python train.py --hidden_act="reglu" --beta2=0.99 --batch_tokens=32768
MLP neurons of a small language model. Each row is named by its layer, matrix (gate and up: input weights) and neuron, and shows model dimensions 32-127. Each number is 128 + 32 x the weight over its row's rms, rounded and kept within 0 to 255. A neuron's up and down rows have the sign that makes its largest values positive.
After each neuron's rows, "fires on" lists the tokens most often at its 100 highest values on Wikipedia text that the model never trained on.

L12.gate127 [124 152 105 167 119 131 120  97 145 110 115 126 105 190 134 139 143 146 130 113 151 126 145 140 125  83  73 111 181 135 153 135 162 188  75 125  74 166 160 114 166  79 120 133 111 175 149  85 138 121 162  87 146 119 169 138  92 140  65  66 180 136  61 127 142 129 130  55 140 154 124  92 117 167  94 167 186 188 119 123  93 134 128 123 118 172 132 159 210 112 146 147 107 124 158 116]
L12.up127 [114 145 125 152 101 143 153  41 147 107 139 109 138  99 166 129 130 143 115 164 110 125 128 171 162 147 110 145 153 147 198 112 108 136 160 154 101 185 104 154 124 118 123 130 150 145 117 126 145 147 159  76 123  98 148 139  98  79  91 100 134 119  27  93 158 133 169 176 144 197 113 118 111  61  97 207 154 174 138 163 154 143 106 156  78 187 168 141 141 140 144 187 110 156 108 147]
fires on: " other", "ical", "ial"

L16.gate335 [123 173 111 135  84  52 155 140 139 136 118 187 113 113 158 103 113 177 150 146 105 138 142 162 100 116 140 155 106 121 170 119 132 103 141 123 157 113 195 110 148 112 109 180 129  96 169 126  70 106 146 189 130 135 166  61  73 107 176 167 115 161 157  63  94  76 165  82 144 109  95 102 168 214 126 147 167 146 115 115 134 143 135 155 177 152 129 108 154 118  80  95 115 133 190 130]
L16.up335 [124 177  78 132 155 137 148 115 140 110 156 158 116  94 170 110 133 148 130  88 138 176 116 161  87 143 154 131 154 141  88 162 133 125 201 170  82 134 157 146 116 146 124 152  89 161 129  88 105 178 133 180 200 152 129 109 164 118 166  79 124 165 135  60 145 120  98 104 136 153  76  60 122 123 154  94 160 144 101 114 131 135 156  87 117 106 126  89 175  66  87 145  83 107 172 179]
fires on: "ort", "ant", "op", "is", "ist", "iz"

L7.gate315 [152 131 115 101 148 125 124 104 107 144 141 168 172 141 161 175 129 176 150  94 161 151 101 160 164  74 111 184 157 134 147 118 188 149 144 178  73 112 200 108 164  86  98 101 185 159 175 102 117 103 126 124 122 112 141  80  93 121  93  78 175  94  88 108 149 110 149 118 125 135  99 138 190 161 108 168 195 140 121 131 112 127 151 130 107 151 108 125 179 206 168 174  92 111 142 109]
L7.up315 [177 105  99  88 138 130 140 112 132  81 149 161 135  93 150 133 141 100  97 137 154 125 128 131 131 117 101  80 186 129 152  92 119 150 109 149  84 144 191 127 127  99 125  90 197 111 117 100 139 174 114 167 120 154 123  96 110 131 107  87 125 131  86 121 181 133 103 136 151 176  64 147 128 175  81 138 139 184 139 129 142 132 102 126 124 223 138  84 200 126 196 157 126  92 122 151]
fires on: " other", " two", " her", "ial", " all", "merican"

L18.gate210 [ 61  97 133 132 168 153 144  34 112 158 167  99 160 169 111  81 105 167 148  57 131 124 102 118 120  89  89 143  71 151 179 106 176 112  97  92 159 116 161 166 149 118  86  93 117 170 209  79 174 161 163 103 168 102 134  63 111 130  99  93 172  91 142  91 178 114 137 164 133  88  82 154 181 101 117 137 136 108 137 137 141 121 132  90 126 171 181 159 122 159 143 165 130 144 118  90]
L18.up210 [145 114 140 113 118 156 150 124  68 106 136 135 148 180 140  83 173 127 121 168 108  23 106 111 143 127 157 116 145 158 119  90 169 197 132 202 115 143 126  96 206 126 128 154 169 134 111 136  83 187  74  53  97 114 154  83 147 171 102 105 216 155 168 164 116  79 163 105  74 190 158 160 127 149  82 126 154 110  91 138 107 108 107 115  99 141 113 100  85 109 136 137 150  60 133 104]
fires on: " sp", " Sp", " th", "p", "ed"

L5.gate169 [119 142 108 139 152 107 140  98 115 153 156 142 209 129  94 176 161 125 184 103 102 113 125  79 167  55  89 139 109 154 126 173 186  97  52 154 131 104 206 101 104 139 135 129  79  99 156 121  95 148 117 135 115 150 184  56 124 133 159 113  94  68 121 121 129 151 128 104 137 127 178 113 160 183 152 141 150 149 102  96 101 162 126 157 134 151 129 154 151  99 116 122  83 144 178 121]
L5.up169 [134 131  34  73 106 178 133  80 138 138 122 154 141 125 142 129  88 114  70 115  89 139 165 120 108 107 183 110 145 148 133 193 119 146 146 141 112 139 169  97 118 159 200 121  80  71 152 165 205 118 138 187 170 142  97 132 153 119 177 103 102  79 146  94 158 140  98 177 127 130 180 115 117 177  70  83 108 125 137 131 142 144 171 114  81 144 116 118 123 139 142 153 111 185 212 145]
fires on: "pr", " s", "op", " of", "r", "ep"

L20.gate171 [133 159 117 164 183  28 161 103 135 214 202 108 167 136  96 128 129 123 149 179 132 169 141  82  98  95 147 117  97 146  87 205 155 177 139 150 146 140 170 104 183 104 125 150 168 169 171  87 140 110 100 132 126 137 126  99 119  99 122 149 115 129  86 115  75 187 153 136 120 148 124 117 113  86  95 142  88 124 112 101 140 129 179 126 112 144 136  81  97 108 180 145 105 116 121  77]
L20.up171 [140 146  99 159 156 125  96 130 110 183 131  88 131  92 136 157 149 116 100 152 174  98 159 155 151 115  95 125 152 106 146  66 125 159  93 153 145 140 122  72  89 124  84  90 148 130 156 175 108 164  97  93 165  88  78  91  99 181 119 171  97 122 119 161 138 158 117 103 131 138  94 128 128  77 139 112 112 194 116 180 125 106  72 157 160  69 129 126 128  94 102 188 112 133  94 162]
fires on: "re", "ra", "mer", "le", "if"

L20.gate269 [ 84 120 162 168 144 141 150  73 111  60 143  82 126 148 123 111 129  87 162 208 161  85 103  91 102 106 101 150 151 129  93 131 152 160 122 119  70 123 106 118 135  95 173 171 114 114 150 152 160  99 151 107 174 101 147 170 165  96 123  91 166 138 111 134 139 200  50 155 114 108 143 179 136 117  68  96 198  74 136  90  73  72 130 113  90 140 182 121 141 142 148 206 108 146 106 154]
L20.up269 [143 100 116 119 109 143 172 119 148 191 177  66 121 118 131  38  90 105  70 114 145 138 108 174 156 111 105  94 168 188 137 137 154 125 118 140 112 128 137 148 154 104 129 174 149 148 143  99 139 135 154  95 156 158 165  97  82 108  91 126 100 173 112 102  75 153 113 149 119 160 119 157 101 136  87 132 121 165  90 152  75 142  73  98 121 116 136 121 170 155  89 143  92 128 144  72]
fires on: ",", " th", "s,", " re", " e"

L15.gate76 [ 90 138 142 145 169 128 126 156 115 180 137 134 155 119  93 170 108 152 159 119 113 116 106 147 143  95 104 125 153  77 115  64 160 109 134 229  61 126 142  86 130 112 158 108  71  94 115 135 141 126 175 143 193  93 141 201 180  93 150 124 127  83 142 122 154 148 125  79 224 115 108 141 113 117 110 151 146 167  92 111 198 134 137 108 122 136 136  56 133 175 151 106 115  89 157 107]
L15.up76 [ 77  79 117 115 182 155 119 141 153 170  48 143 112 137 141 143 107 190 115 123 136 187 101 230 143 129 120 140  82 104 129 120  75  89 123 140  74  91 148  97 105 119 179 130 154 144 124 142 114 147 210 129 156  71 112 152 152 127 120 116 113 174 140 154 129 135 114 155  98  96 167 137 153 118  79 104  96 161 195 103 185 124 105 181  78 124 127 131 161 122 147 124 166 133 103 124]
fires on: "n", "t", "rit", "in", "ound"

L18.gate2 [170 128 106 106 132 139 154  91  59 153 171  89 142 121 178 164 157 129  90 104 161 128 102 102 135 106  57 158 149 142 129 142 167 103  99 172  92 157 164 108 132  82 101 136 114 126 155  64 110  83 113 198 166 118 143 174 126 163  67 104  82 108  97 108 115 140 112  79 166  60 133 153 155  85 114 138 183 174 100 140  92 125 169 117 123 141 104 137 169 119 116 142 130 121 153 165]
L18.up2 [132 106  81 131  93  92 167 120 124 105 137 142 119 168 131  98 160 122 148  90 141  98  91  93  98 155 156 111 142 155  39 167 132 163 125 155  75 146 100  64 163 119 141 166  71 112 203 136 113  62 125 121 137 132  74 199 128 135 130 124 131 144 155 114 150 118 127  68 173 158 111 177 139 160  74 134 185 169 110 141 115  96 130  94 191 160 109  84 102 194 176 134 138  82 133 133]
fires on: " it", "y", " part", " her", "d", " w"

L3.gate42 [119 104 107  82 112 117  75 156 130  94  99 145 143 151  86 124 115 140 148 133 111 135 139 150 120  75 130 164 140 132 123 162 133 130 179  96  80  87 147  96 128 129 132  98 110 113  86 132 141 125 151 133 138 101 135  98 135 144  89 162 148  95  92 101 165 144 154 108 126  25 176 125 122 133 101 157 182 148 150 118 141 131 119 169 114 158 142 114 149 136 119 164 109 127 159 127]
L3.up42 [115 116  90 122 132  83  94  81 117  73 113 131 152  92 127 116 180 124 119  99 115 105 133 154 155 127 137 140 114 142 148 116 166 204 162 111 163 158 180 112 136  66  40  57 158 110 101 148 173  98 107  77 137 146 157  79  99 137 120 145 107  98 141 182 144 163 156 112 119  71 172 153  97 127 127 127 113 154 165 135 136 107 135 176 147 152 134 109 134 165 132  70 109 149 130 163]
fires on: " B"

L4.gate4 [ 92 147 175  83 195  51 147 102 150  85 161 118 119 136  88 158 165 127 195 160  84 102 113 185 112 103  87 144 139 153  95 146  97 126 157 133 130 143  88  82 127  90 147 109 129 143  75 104 110 141 187 141 152 105 170 153 123 140 142  83 136 129  97 135 125 173 114 147 157 105 136 125 100 134  66 151 153 129 139  81 152 113 128 119  78 210 114 126 104 121  63 131 125 131 100  98]
L4.up4 [132  80 131 157 177 112 124 133 132  82  74 139  96 150 138 147 126 145 162 140 100 111 105 130  73  98  72 155 120 135 151 119 116  87 117 139 174  72 118 129  91  99 140 126 157  66 120 151 152 133  85 146 189 199 173  84 111 150  77  86 127 192 183 161 111 148 175 148  52 162 117 119 117 153 105 133 159 128 125 136  86 140 150  97  80 143  99 100 110  90 120 104 168 132 164  99]
fires on: "s,", "es,", "e,", ",", ";"

L18.gate113 [125 164 104  95 150 123 127  96 143  87 165 138 137  74 131  88 107 134 197  95 105 158 133 102 106  89 209 126 105  91 164  72 133  63 137 178  85 131 191 122 176 196 106  88 125 152 164 125  92 164 107 181 123  93 158 127 126  35 166 126 161  83 128 110 145 115 114 111 132 138  55 107 122 183 127 117 148 138 124 119 185 145 106 131 143 187  98 163 136  84 166 114 115 135 123 100]
L18.up113 [141 115 144  82  96 146 143 129 159  95  71 182  63 101 179 131  49  93 105  99 118 178 179 130  86 157 101 129 130 151 162 164  65  97 108 110 112 121 149 143 131 157  69 161 111 169  63  86 105 126 184 188 197 160 159 105 155 101 149 134 206 133  92  67 129 125  99 132 178 103  74 132 100 130 147 115 138 147 159 114 107 142  90 138 153 132  71 148 168 124 134 128 105 158 128 129]
fires on: "ort", "ant", "ent", "ond", " l"

L16.gate343 [147 206 149 139 194  91 106  83 168 100 146 146 172  96 145 120 120 152 127  96 141 128 103 160  85 125  82 140 151  98 116 133  94  38 134 134  76 104 167 108 187 155 187 130 153 175 135 105 141 151  95 150  99 160 213 108 127 109  88 113 200 113 121 138  72 123 158 151 139  96  75  42 107 164 158 153 194 158  61 122  90 102 119 124 149 123 126 127 137 105 142 179 121 136 158 105]
L16.up343 [143 100 100 124 132 106 151 151  82  98 113 117 118 131 152 106 133 185 142 140 116 149 123 132 122 129  96 147 132 156  89 110 151 147  84 109 202 138  88 153 140  69 122 220 129  68 211 143 105 158  71 114 130  73 120  94 129  95 195 116 140 176  97 123 109 117 123 100  90 162 112 142 118 120  91  91 150 138 171 128 106 141 138  93 113 133  98 122 104 105  89 115 129  99 105 125]
fires on: "ic", "merican", " other", "is"

L14.gate221 [184 119 195  91 153 153 104 153  84 132  77  98 154 200  95  56 128 140 137 131 148 148 123 162  92 137 144 136 144 117  52 200 164 161 189 105  89 140 137 154 181 151 108 132 127  90  99 100  96 121 153 173 155 108 160  92 134 104  95 111 114 150 140 190 111 123 146 151 115 105 151 165 191 119 121 143 131 137  86 145 138 122 115 113 146  61 140  92 123 138 140 110 141 120 110 108]
L14.up221 [126 126 150 174 111  81 131 107 138 172 172  80 173 145 114 102 137 162  86 134  84 172 142  66  99 117  96  76  94  83 140 136 181 178 105 106 147 131 106 106 107 100 198 135  75 172 138 167 114 183 110  99 179  97 141 174 108 134 120 132  73 106 168 138 143 124  80 103 124 177  98 185 115 145 142 143 154 145 106  82 130 150 120  76 153 192 178 105 100 102  71 157  94 134 113 171]
fires on: "re", "ec", "c", "ce", "ens", "is"

L19.gate216 [119 131  79  90 202 131 139 106  97 116 101  94  72 183  96 101 132 178 158 134 151 124 103  66  44  88 120 143 176 115 126 168 107 145 160 107 186 156 152 175 142 100 105 145 124  89 100 138 131 149 166 193 204 144 113  86 144 108 139  80 154 108 146 145 127  87  65 117 147 101 114 126 135 127 142 110 149 160 138 118 128 178 212  88  91 135 175 128 102 100 130 156 140 109 138 128]
L19.up216 [104 106 124 150 162 172 135 133 200 107 107  96 128  99  83 139 160 141  84 108  87 134  94 147 111 105  84  95 167 164 137  57 133 135  94 166 177 160  86 106  82 116 136 146 169 112 147 108  93 109 110 117 170 132  88  96 151 186 156 203 111 127 116 182 119 201  97 106 192 133 174 184 141 116 134 146 144 157 133 170 104 145 130  87 130 115 135 158 136 106 134  98 172 111 146 183]
fires on: "e", "m", "ri", "c", "em"

L7.gate253 [105  89 211 115 126 152  55  76 154 114 186 119 109 155 120 141  82 130 170 133 188 143 187 154 141  90  88 160 115  96 128  96 140  94 117 145 158 121 134 122 180 118 151  91 103 189 154 101 142  73 198  94 136  77 128  65 154 156 129  90 163  48 140 129 199 128 173 125 125  79  76 118 167 112 125 145 126 146  99 154 129 119 173 148 124 162 155  99 172 183  49 119 104 112 122 117]
L7.up253 [103 110 116  88 134 167 114 119 124 203 114 136 117 161 154 104 117 145 130 144 105 117 129 100 150 138 114 152 117 152 137  63 178 104  95 168 119 104  86 149 163 128 165 129 151 193 168 124 178 132 138 135  77  97 188  70 156 143 129  71 160  76 142 123 187 117 160 176  79 129 140 137 179 169 103 180 165 142  79 106 148 101 184  98 106 134 130 134 164 132 122 174  82 149 106 127]
fires on: " Sp", " sp"

L17.gate54 [ 98 178 101 147 192 121 121 118 164 130 126 125 156 161 160 161 123 126 156 168  97  49 134 112  98 107  87 160 110 144 189 100 178 137 118 150 153  91 143 117  79  75 144 137 112 110 121  90 119  85 185 173 134  74 125 123 202  63 106 133 135 117 161 147 160 122 154 142 149 148 178 151 131 144  89  94 121 152 128  98  49  94  93  93 137 156 152 136 145 154 150 143 141 135 148 136]
L17.up54 [ 66  87 119 113 156 138  78 198 213 108 198 155  80 148 155 109  79 135 166 124 163 100  92 136 114 128 132  94  93 125  75  99 162 114  87 106 136 154 139 159 134 120 125  97 130 138  72 144  50 156 113 109 122 139 131 113 191 169 118  79 145 202 103 131 148 104 139 146 130 140 153 119 161 100  46  88  80 136 104  99 196 127 160 169 106 119 106 133  65 173 152 139 100 137 170  66]
fires on: "ac", "il", "c", "ur", "ic", "ul"

L13.gate237 [118 184  98 153 111 115  68 150 137 146 146 189  99 118  82  94 103 131 131 105 170 163 145 159 145  93 128 136 104 131 143 153 115 133 148 142  84 113 192 139 109 147 100 140 107 113 165 151 138  88 185 129 175  70  98 120 171 102 155 150  78  44 164 161 143 142 164 166 154  87  91  93 136 118 122  80 101  80  48 109 125  89 157 129 202 105 197 111 150 136  91 172 123 106 130 158]
L13.up237 [103  96 135 118 135 145 110 144  80 144 130 126 103  95 139 162 102 115 146 119 117 100 105 208 149 130 102 104 156  96 103 156  94 152 139 128  86 136 118 143 131 172 170 122 147 129  62 155  87  74 216 133 204  61 119 155 116 116 132 128 143  58 139 103 116 125 138 121 149 103 164 120 163  85 130 167 116 135  62 161 169 132 137 148 107  80 153 137 158 108 129 131 107 167 121 136]
fires on: "im", "om", "on", "ob", "ol", "av"

L12.gate39 [138 107 110  75 149 108 110 121 181 180 155 121 134  88 135 154 104 210 161  96 124 121 114 108 102 121 144 190 140  49 110 103 134 116 123 136  82  58 204  92 230 106 145 138 107 120 174 123  95 119 163 166 157  73 104 112 197  71 124 109 179 119 125 141 129 126 124  92 164  77  86 119 133 174  97 160 153 158 133 116 124 114 129 182  86 141 133 110 153 144 178 147 120 140 159 126]
L12.up39 [145 121  76  93 102  87 162 170 146 111  79 124 121 141 110 144 114 108 134 108 117 122 117 113 110 166 136 189  99  47 142 103 128 118  65 141  83 106 162 146 194 119 115 147 178 145 155 139 134 146 108 201 122 168 168 113 170  86 150  96 187 168 163  91 155 128  94 113  95  65 125 100 136 115 129 129 180 129 159 142 131 126 111 196 114 123 147 102 168 155 130 107 101 134 149 177]
fires on: "end", "ent", "ow", "ort", "ond"

L5.gate364 [149 125 102 131 156  52 115 107 165 103 172 169 163 151 102 128 153 180 166 102 100  94 167 119 183  79 102 123 178 122 150 158 172 128  94 156 143  72 174  32 126 100 114 167 135 176 127 129  86 120 137 152 110 118 156  85 111 142 194 115  78 130 132 126 148 147 119 141 171 145 150 136 180 179 142 111 140 146 103 118  86 111 142 148 122 161 118 197  95 146 120 177  92  97 205 113]
L5.up364 [131 107  71  68 117 178 112 163 114 139 161  87 186 127  49 142 105 116 117  92 153 209 159 119 125 140 140 169 141 138  75 158 146  73 155 135 103 122 150  84 190  91 115 112 105 115 127 149 141 107  92 148  89 137  70 138 113 100 196 145 151 133 124  78 117 186 126 161 138 145 135  84 154 113 109 159 125 104 118 169 121 160 149 137 134  83 111 137  86 185 136 132 134 115 211 104]
fires on: " s", " a", " g", " k", "op"

L3.gate294 [180  98 152 103 195 125  68 143 202  86 152 104 143 150 135 140 119 102 144 126 108 117 123 144 148  81 132  99  77 119 126 143 148 104 105 163 193 157 169  79 101 163  70 141 123 152 145 101 124  78 162 158 181 139 215 137 149  56 118 149 158 136  88 117  89 121 172 134 143 136 121 187 157 158  67 116 116 115 152 123 113 128 108  88  52 164 164  92 100 141  91 122 116 139 164 140]
L3.up294 [133 153 119  67 146 127 130 118 127 175 134 134 155 100 149 162  95 174  78 123 174 106 119 149 167 111  87 152  88 166 129 112  97 104 144 159 167 160 160 155 110  90 125 189 133 156  95 117 118  84 113 157 119  80 162 135 106 110 186 106  53 135 101 132 102 102 159 134 142 134 140 177 112 149 206 136  55  99 138 118 144 109 185 138  75 112 138 122 107  87 176 177 115  93 170 124]
fires on: " It", " it"

L18.gate121 [100 108 144 112 208 113 101 116 154 184 116  90 131 187 145 119 133 122 158 189 129 140 112  92  79 122 153 108 157  89 151 169 107  99 127 149 141 133 176 121 137 127 112 120 165 118 107 116 126 117 110 140 147  89 131 127 121  71 121 107 174 128 139 179  92 153  62 152 138 110 139 130 184 134  64  40  95 173 123 118 145 125 187  88 129 111 182  54 130 112  84 150 147  70  73 117]
L18.up121 [109  65  95 107 126 162  97 108 106 173 135 100 154 127 130  79 105 126 114 134 174 163 142 115 124 108 137 121 116 125 120 184 142 152 148 163 165 154 112 132 149 116 101  91 123 196 128 171 131 192 165 141 139  92 155 138 103 118 152 125 169 112 156 195  94 136 108 176 146 106 107 181 142 124 202 103 100 128 144  77  89 148 185 118 143  91 161 145  89  43 140 143 183 125  93 140]
fires on: "en", "ce", "is", "fer", "re"

L19.gate202 [ 95 124  72 109 222 145 163  96 185  94 147 152 114 110 141  93 138 168 163 110 164 122 181 123 131 102 113 121  69 122 151 183 139 108 144 139 126 134 104 143 139  87 210 146  91 164 139 127 116 148 164 130 183  63 114 120 160 115  89 140 105  67 147  95 122 109 105 125 186  96 164 133 158  82  83 110 150 143 136 101 148  99 161 121 115 148 137 146 129 136 146 105 134 119 129 118]
L19.up202 [ 82 132 134 162 182 180  79 112 124  66 170 164 125 109 142 117 102 121 169 133 166 124 190 175 123 125 168 120  93 128 125 164 130 168 106 183 106 108 132 138 148 130 181 134 124 110 169 157 103 159 120 162 124 135  94 120 146 157 112  70 151  93 180 116 119  98 162 145  95 129 164 113 175 125 102  98 136  76  98  84 175 101 138 147 111 193  98 112 159  93 209 132 120 121 168  68]
fires on: "ad", "u", "v", "ac", "ed", "il"

L17.gate122 [ 83  93 177 127 195  96 126 145 117 141  89  76 112 100  51 164 157 121 132 113  88 136 104 130 142  91  86 151 120 131 150 141  92 101 122 152 118 164 109 114 146  85 178 144  88  99 144 129 161  83 179 129 149 155 122 121 136 117 109 129 142  58 115 138  85 130  97 127 162 123  92 133 163 110  88 122 194 162 115  78  89 102 123 136  85 192 162 109 227 143  89 119 120 156 124 134]
L17.up122 [126 134 152 150 173 112 169 107 133 114 153  90  89  95 158 180 126 146 110 126  85 151 146 204 161 139  77 141 164 184 114 127 128 157 155 153 147 132 142  81 179  71 170 218 114  97 144 135 159 152 147 129 164 131 102 104  74 104 114 102 156 167 118 137 173 134  63 116  99 195 153 100  75  86  82  71 198  99 156 135 137 166 117 136  98 133 101  93 104 125 109  96  65 118 133 145]
fires on: ",", "5", "4"

L20.gate328 [141 112 172 170 221 156  67  97 164  96 119  50 104 110  78 169 103 115 212 116 174 122 154 127 176 107 119 125  95 162 143 152 132 146 116 156  60 201 170 142 139 129 177 154  63  78 107 135 122 116 103 161 115 145 106  75 108  80  79 117 165 102 115 165 153 148 123 134 176 135 130 118  94 140  75 128 116 108 156  59 117 111 147 161 105 142 172 135 155 147  78 124 115 115 118 129]
L20.up328 [174 162 172 141 166 106  54 144 148 131 147  74  75 124  44 147  86 152 228 150 122 151 166 114 131 140  97 146 101 111 107 165 126 190 134 155  86 155  92 140 156 167 148 136 107 121 105 128  88  76  80 149 178 138 145 151 157 102 102 100 139 138 145  86 137 125  90 159 151 142  75 105  55 126  86 154 155  34 151 100 126 138  99 130 128 109 108 126 116 168 124 124 125 145  95 132]
fires on: ",", "a,", "s,", "es,", "y,"

L20.gate61 [132 149 168  87 167  97 150 155 107 156 166 104 188 104  58  99 131 151 104 129 119 132 121  86 171  94 117 174 142 126 166 114  91  42 169 155 143 144 104  65 147 102 147 141  75 115 172  89 123  93 163 123 149 109 134 121 143  94 176 138 166 113 111  41  74 122 128 120 165 136 108 147 145  88  78 147 205 142  92  84 121  93 104 190 112 185 150 150 198 128 130 104 150 161  92 144]
L20.up61 [155 205  83 128 116 138 119 131  93  79  72 105  35 146 154 133 127 117 130 132 132 124  88 153  92 150 135  41 153 154 132 154 131 171 112 111 129 154 101 162 157 118 136 157 135 112 121 134 131 126 132 115 131 192 115 114 140 150 110 159 120 136 140 138 141 146 140 141 171 199 170 132 127  96  83 128 153 123 212 137 134 125 117  85 165  88 118 130 118 112 122 176  89  99 122 124]
fires on: ",", "s,"

L4.gate346 [ 95 123 147 201 129 148  99 163 101  78  45 151 111 168  74 116 150 123 139 150 127 119 100 102 134 120 108 164 107 114 144 122 143 122 129  74  87  68 126  97 129 141 116  93 159 160  71 149 142  96 154 151 148  37 188 179 123 172 162 101  95  94 177 121 171 107 110  98 104  94 157 179 178 167  99  84 192 141 119 120 130 112 133 109 106 122 134 166 179 127  97 128  99 112 139 132]
L4.up346 [113 104 124  67 124 116 115 168 137 123 108  84  94  27 123 132 108  81 203 164 138 142 145 183 163 104 139 109 105 144 140 162 167 166 179 134 116 126 193  75 124  87 144  42  99 122 156 119 133  81 105 117 141 114 111  95 184 156  61 106 141 169 100 108 118 119 144 111 112 149 100 120 134 110  63  88 110 196 138 153 106 116 122 164  98 139 100 132 131 139  77 140 152 137 188 118]
fires on: " B"

L17.gate315 [108  78 112 111 211 162  92 103 123 113 126  73 196 133 103 157 122  93 155 179 160 113 173 125 166 110 122 117 107 147 129 186 119  96 132 165 134 144 125  99 219  99 118 177 120 153 130 114 127 165 131 147 152 106 162 154 129  69  98 161 128 118 129 106  91 152 120 127 138  98  96 140  81 124 161 182 163 134 125  81 108 180 181  92 115 117 122 156 170 115  92 107 199 144  98 132]
L17.up315 [116 113  83 180 103  47 136 129 136 125 104  84 120 161 116  87 130 172 129 167 101 146 155  90  67 111 106  85 131  90 108 151 105 205 123 166  85 139 113 109 101 128 182 157  81 109 137 169  74 130 150  74 115  66  95 192 162 124 148 124 172 145 132 125 130 122 116 138 139 169 140 136 116 138 105 140 162 175 135 159 155 148 168  87 108 126 140 137 156  57 224  96 126 120 143  53]
fires on: "v", " Re", "d"

L5.gate363 [135 104 120 146 169  88 121 122 154 144 147 145 164 152 132 164 107 142 132  97 126 115 107 179  86  78 169 134 165 131  79 115 147  71 129 150 196  97 208 103 164 114 161 185  81 106 155  77  61 120 189 127 174  46 172  58 121 141 107 107 170 106 103 101 164 148 200  99 105  52  79 118 184 113  99 129 136 119 156 127 152 120 174 168 124 124 130 108 164 122 127 139 110 135 122 140]
L5.up363 [111  90  95 133 143 111 152  89  72 138 149 169 209  86 130 142  85 157  86 103 135 131 131 173 118 134 144 178 168 152  82 139 106 103 131 139 156  97 164 140 125 178 147 182  93 120 153 111 109 179 161 139 136 123 216  91 113 130 118 110 156 126 101 106 170 123 127 138  97 131 104 130 225 107 155 144  50  88 164 157 113 123 148 148 130 129 130 106  53  90 157 167 128 126 132 142]
fires on: " but", " which", "ite", " It"

L17.gate322 [ 85  62 109 143 165 101 104 102 174 149 130 161 185 151 133  58  90 120 122 161 103 104 146 125 122  95  87  89 163 132 126 146 114 188 100 133 144 140 134  63 185 104 100 181 139 130 115 183 105 105 121 141 144 121 124 126 169 123  56 128 153 137 132 174  89 188 187 126  99 146 184 169 174 130 134 133 146 125  48 130 116  92 128 108  85 201 107  85 139 123 133 182 150 101 111  91]
L17.up322 [104 163 180 137 121 164 129 182 126 116 123 150 145  76 115 110 162 118  74 143 137 126 138 154 109 130  77 132 158 118 100 135 132 130 115 122 148 165 164 112  91 120 105 115  98 169 145 151 126  94 143 122 142 130 134 129  91 123 136  56  35 154 100 153 157 176 129 155 152 158 140 167 101  79 147 138 111 149 145 108 162 102  82  56 214 116 191 100 151 138  82 156 122 124 191 164]
fires on: "le", "as", "res", "ro", "ra", "pt"

L11.gate146 [108 106 135  66 189  86  91  98 142 154 108 127 151 160 103 219 167 165 165  79 142 132  98 183 162 105 137 153 181  93 125 113  95 108 185 124 117 143 161 101 163 108 161 132 114 138 174  99  96 125 149 115 167  82 142 142 146 157 129 153  96 135  76 175 158 131 105 125 193  76 142 146 142 139 106 181 147 167  67  85 144 138 154 101  83 145  95  81 141 114  76 127 140  96 147 175]
L11.up146 [214 156  79  59 147 167 170 111 136 151 120 161 123  95 137 188 129 195 123  83 133 164 185 136 157 127 146 190  72 101  61  93  76 114 156 100 144 104 169 147 132  99 125 162 131 159 146 141 121 157 160  77 153 117 180 108 120 117 117 146 143 138 109 117 129 166 126 116  89 101 117 135 142 114 148 110  95 184  84 133 146  99 137 104 137 172 150 124  93 125 159  91 150  89  72 158]
fires on: "ter", "t", "ward", "ad", "n", "d"

L19.gate348 [102 144 139 127 168  94  78 174 109 145 170  49 178 133 162 126  97 106 143 144 157 160 111 119 135  70 132 115 149 123 172 104 157 116 152 168  87 178 107 149 108  62 154 186 102 109 196 147 114 132 136 174 133 160  99 102 176 129  80 131 144 101 160 147  92 134 128  93 155 106  87 153 100 108  57 106 160 137 119 100  89 136 191 173  82 161 157 123 174 116 109 156 135 110 114 138]
L19.up348 [153 186 171 184 127 127 115 118 129 100 178  96 132  85 135 124  78 126 110 165 105 140 110 159 122 104 136  95 131 147 186 138 154 108 110 193  89 139 127 151  55  82 188 186  87 168 152 149 143 137 112 148 151 208 107  92 134 134 116  80 147 110 154 124 102 143 151 199 141 107 133 146  77 139 107 157 150  64 125  72  79 140 169 145 143 135 160 108 141 139 101 135 121 157 100 160]
fires on: ",", "\n", "s,", "if", "es,"